{"norm_place": "pre", "lr": 0.00101, "beta1": 0.9}
MLP neurons of a small language model. Each row is named by its layer, matrix (up: input weights) and neuron, and shows model dimensions 576-671. Each number is 128 + 32 x the weight over its row's rms, rounded and kept within 0 to 255. Numbers have three digits each.
A block is one neuron, or neurons of one layer that tend to fire together. After each block is what it responds to, as a language model described it from the Wikipedia text at the highest values.

L3.up244:126120103159137124154066133092120117132115066116097142143124128136089157105092128141142144154152126132105127165084161181096139092212140128118174101134117152156142144109137121097103212127078112138087102177126141109108110146145167070116135166077147139088066073133080083159107112128149137131
L3.up393:161096124087107135136189183130139167104135146155163119088107150116119099104137147064144179151120107119099094142168129103154076144144155116078148150093120065088114124116113136154135146198168134119123171111107139090189150082107146113170143113161115194140050111111147089134145144123176137132
L3.up1585:145173147152152140133119105120109117088067105066132100097146170135131169129082161127111154151168082139169096135109079113088068183178105146064177117156095121182124161182102113101202091124104061162064155106063156101185153122108165135160149133154149122172077155113112107116095112126097122120
L3.up2750:102127101171129129123108154160143181122142159064159206132160121123123151110099131157122106195070126109143141100162140153121118107149148133102140127131110114153126132152061116118143123150153177133153139152100143088161118132119093134161151127100060166168115195122132109121123105152109132120
Word-internal pieces that must be completed, chiefly ter in fraternity, veterans, heterogeneous, also anti in quantities, plus the period in U.S., apostrophes and year-initial 18.

L4.up65:172109144158169155073131092111137174164113133083168146080125190112077142107132143077151066130083167098126167164115146148164110138144083156115117112096126124130133125145169127085103196120152103092103118132068155130140173161127145134100107128071118138157108125058129160126158114156122152102
L4.up80:086094090124127108113105073130101162156029192172145138121118155080156131122102106097146150128164131136093161081102110052127094153103111164125167149151127087157090100098078118125105198129118110148118141093141095143098133089106122139117152154110090101155136124111134108134079018159153091102
L4.up108:127158087117066116137090129169141102184096121105157090158133126130144099131139146157129196158173132106151143138111118080096218154171149093135142167146101161148098165141176117138101119074092089076160173120187133171162133109031163192180153170127095134066122096147134132121145136118096146136
L4.up169:196150119124178151084163094171159159129132113116082148085173167129106151102128096091148152192205124194163158118142131165096102105092092141089047123122119117150106105160115101099157109105148089120075150120091127120132097086130117131096135118078128124146105143123166132118142100153151147084
L4.up766:192079125164154106107130114111195162151116116150183168093087156114162192128109062090172121124130112137138126149176137114105077127201154133047108110169090104156141136120157172150159151126107176077126135102126131151134062108106131140159137183128081146108083159190130204151148126110136159160
L4.up811:139153164159130153080131102089146103134157150127131187071117087141125115163065171160088096110169118123163094147139110144162073119123202103085134151183118176191084126138038107132126149164093108103105110102127161159152077105163196107102109091122112165142085117086134154139144169122093131150
L4.up948:080133078072080113124217148142116182136107097138062116182134174104094157134117159121179102221072164075127099096147124116110180174163134172079120152135123145150095153143126133059154158172124136096130133124148140166122145166138197142154169179071108168084079139214100132074144083147124126150
L4.up1080:127143160146143159091190127172146124165166168123113141119109069081195131061098146126147144152151129130156208104103164137103144187165120162057115157143106138118108060144154121100136080120126149069152170133082162111103112114099144142142137160150150094146118155096105100126112107210144130129
L4.up1106:079132153172125180096148107138116169132115135098119129051082131145159173101068133124106147132120118112143166082115063102156099107116115097037162109131138146112128101104156061128095164175133110109122153083122102141124111134133165158114152095110101107175074185139171096146148122155148148133
L4.up1151:115117079113123129153106163158148108160163122115199123112157166097202117075156130111129157203107115127075164181136133136108148141161164063102064111140094180078175165121067129107110045129097120107074080166129097156110170085103125112148151109107057104059104124083156097106133106133124131153
L4.up2051:105095099184184109170135123132131075124155129148137112137072133140101125160160081150118089150176130083154190103095151144181184153125079102130132096114093111083107129125150138132140136105133109089122166130084134103142109119103194142161149140098136099089155155090117084071069155089106193111
L4.up2112:099113153132156104079152141185134112143119145131106115146165145096164157138112115123127126148089091104163084084110192143113158167186112125081131150106125143026100133169138091125149146113112135082106153119138106087140081148169109097147155136137094103111107154124152126106123124156117114130
L4.up2346:117063190140071068109145121171100121119151107132139141100140165172120065117135139093137156130150129099163171152128112104209044122187124086028093140145173183145129115139151147116176124175099155170113110127201124109143164099117152092131160093152106160082129153081072162133140110148134092137
L4.up2611:133094080120098083091188192133133131162153103144156113122101107151124122106122104150106101139169112081117124131140135166136169141102159191090120146167210166167087115170165079151124142117134107089160162145190142096164112128140106172136164092169114157217093081123120162099129108133114108101
L4.up2773:151078125100135134108134119149127075154138123140164151115152144151170129091161165127142128155201106096157148110067141134150106126098155112198133169144132120108171159042120101119105123118149107176078174160111156153079113111066125101194162107131069154152167177112116150132124094151080176079
L4.up3019:089139146130171135172127168129128155143108089119100123095105177147112135110190154114150101169110134158146150240143127133071126163110154182158129144132108080109129158087112124162112095129131114144091104154160181083071156145109137152104114120089130121115112112132168141058159142166041161117
Inner pieces of multi-part place, country and institution names, especially the period in U.S.; also N.C., a.m. and B.C., World War, South Carolina, Uganda.

L3.up32:126111063149153098101087091049120137172185130159150098157134128165101116141143136110223119059137059115089107089103108152146079089144106158094162076119158149112106128137082134130127158121087140039150125137160046111090115166119143122103150131190179159135083176127170152060136106148152114195
L3.up226:122107114127127121172118192123146129143120121090175057109181119210144051177096051046122111093147111135122149090113149152157088108123115098105116132113106129139116156113013100154159106104061136136129111126112094118129110132135140127107157160169084113128157144127166169139136168086143101159
L3.up696:083145201112110138148151133095139133107147112123165108039152104114155092113087150119097147146132041101222177137135128120182126133150144178109155113141138103079136098067128086145113184168048147117096206163105112175093096125131133118144216155114167195118175187089116148100099126157112114070
L3.up2828:134143109103139124070147119103105071130129145105143095118133170145116108167182090137111082109181120158104128146152134110189175138152088151126146094165135156119126131106173108083111125078110130187127122119144075140136125151149162130149166119159200074136116149116179103109138135109089096116
Line breaks that end a pipe-delimited table row (after a final |, before the next row), also closing == in headings and breaks before list items.

L4.up137:092138097135117183093141149058119168121104128108053062085140101093135115161147144108145116126121111139127160145109150110121196110159115136119106073173044198097111100090142125073106157109217139121082128089073115139158135192086143095125089107118130116121130126083078113056127120119106172169
L4.up369:150093114119121113077165147109178118110123228125141140092120132094157117159146162141072120168108127126112095135136113163128180158163079072149181111178105112080083069142157100111156192152150125182143123105147163075099144141118187137190178188092113128157134128101107126070044186112088096110
L4.up501:106186167144216090044137166081155095127121115136169066099168096161089106120147093146124138159111156122164135172130146166130148093073160135136117072107138139087111137094137104091140089120156159094111167137117085122103133150108141081152169170148161113151128163108152103070144126117053135108
L4.up897:112120143126122189170193118136124115143082129168142171168113156128129094174175111088166137113156143134154133100139155191171132186126124127122149085149096195143177116091109106118085103093106131152115119131116106095163110192111157132146153121138155115129180119104135089113128117177188120190
L4.up987:124184167167105076147098131111169124159114166115138137071130158134157120152177110102162103088131145122209103179150152133169110117170095125132136128118080144135166109138090111181132150151169171174147149113119163130134152136167087128156123110151114147058136111124151097065109144128096203154
L4.up1061:114166119114115092137076133125138094092146139126153139107131123113129176166123129102096173095148079126130140164134109123131120109141091080165130149170167131149135120125088153082142113096170132178117148117141195122127118153076144084174153090142112182128092116153115104103134151099111187112
L4.up1746:155126130162075130115120108100070109100102167152122179134134126084097109177122116083146090117165130121086201184110140136166124112151099108099069129147122093084143084147129121110183168168119134170148153117178123095101081126158092143184100091116141120117132115063170182123078176151135079132
L4.up1840:113160107146119103120140106113081100166117132136155132145159145126125076101114141092086143192148108108168116158127105145151122082153081124128153122137123173136171107149150126116152111172152165105122146091131124114182136066126190087154162102141079110130154128138093118047114178101123127114
L4.up1844:144110127137150163136149098115132077197079185080121164124152180144136128103077083165162173191191110090169161135127100168141103162084080115201124099069163084143209092144132101128090171155152169107153160153080163090162083093116201158183165099137141097097134101102086139088151133080116166135
L4.up1928:108115142156104113146128151141110114154164105118175146133146117147157118133120100118097149173089108107184090148113092145138182154154105104111138102117118123147109177146087146139134129172190102136124097143100149121148097102118205092177098127172144155109154128124120151128045114140150145101
L4.up2312:109133163138150095085112101085069162194108157172116115111123196154088094128065067114138145157143112158141095125111150106069135112153116085095153176154138111158113167120101137136093149104191114140131136104074128155123135123114166119169172143141163094140123194119124057154168101123163095082
L4.up2454:058085127123115067118047117170126053181150123104159088153094106081165124156104164088163122140138044133180142200103098129135169116150149131124107201139172110138072048127114178132116153171145117207140116174067124116112120091164188144148146183106138103105132181065185113121098155102098134065
L4.up2524:088153146126152177103123082112102122139105088093115125137083117167132146113087171066139161207165070080129145132123110141112201146179104102142150075139075218048122054171113102075166107134075120137133141085109141113175103151089099158165084118164094152140139149034129088095147070122056147145
L4.up2672:095134074144154123157107121073099127151176156139118133118124148163179105122079099119118007106121158148114109145147159107146130127133096106148139145119106153126072113149119168099105148080113062141136080060124145162136142198171121077123159108092122078138100154087133105124137163132084123117
L4.up2889:089147139161192092147125129141095148170101111156136082120140101145131168154160051053083117110088098158114112160077137182150147091125108110159187073167109198102148131108065100115125168120114146124078136099102075165106138122111114124125213145130099116094126114107185140134110162168199128093
L4.up2901:072118117156153117091100135104131156167087096143057123085137144135157137134119134101203175052081169107160105106101092088136159154127086148132125129136129082168089165121114148096162138094160130120081177072068094132113115152177112064155103123135117117101135107083134088093120155149097133172
Newline tokens that end a row of a pipe-delimited Wikipedia table, right after a closing | and before the next row's opening |.

L2.up1702:122112058131118111110138120166108090126091154083119107131064124123128120111116179151163128139135106114138138112143076109163084152176136100133096151165184159156083227190120133091094122089168108115148151128153040134159131162145146139068164130095131118135073096161140079124165147119121137118
Tokens just after a capital letter or short name start, mostly an initial's period or a hyphen, e.g. John J. Pershing, Al-Shuwayrikh, U.S.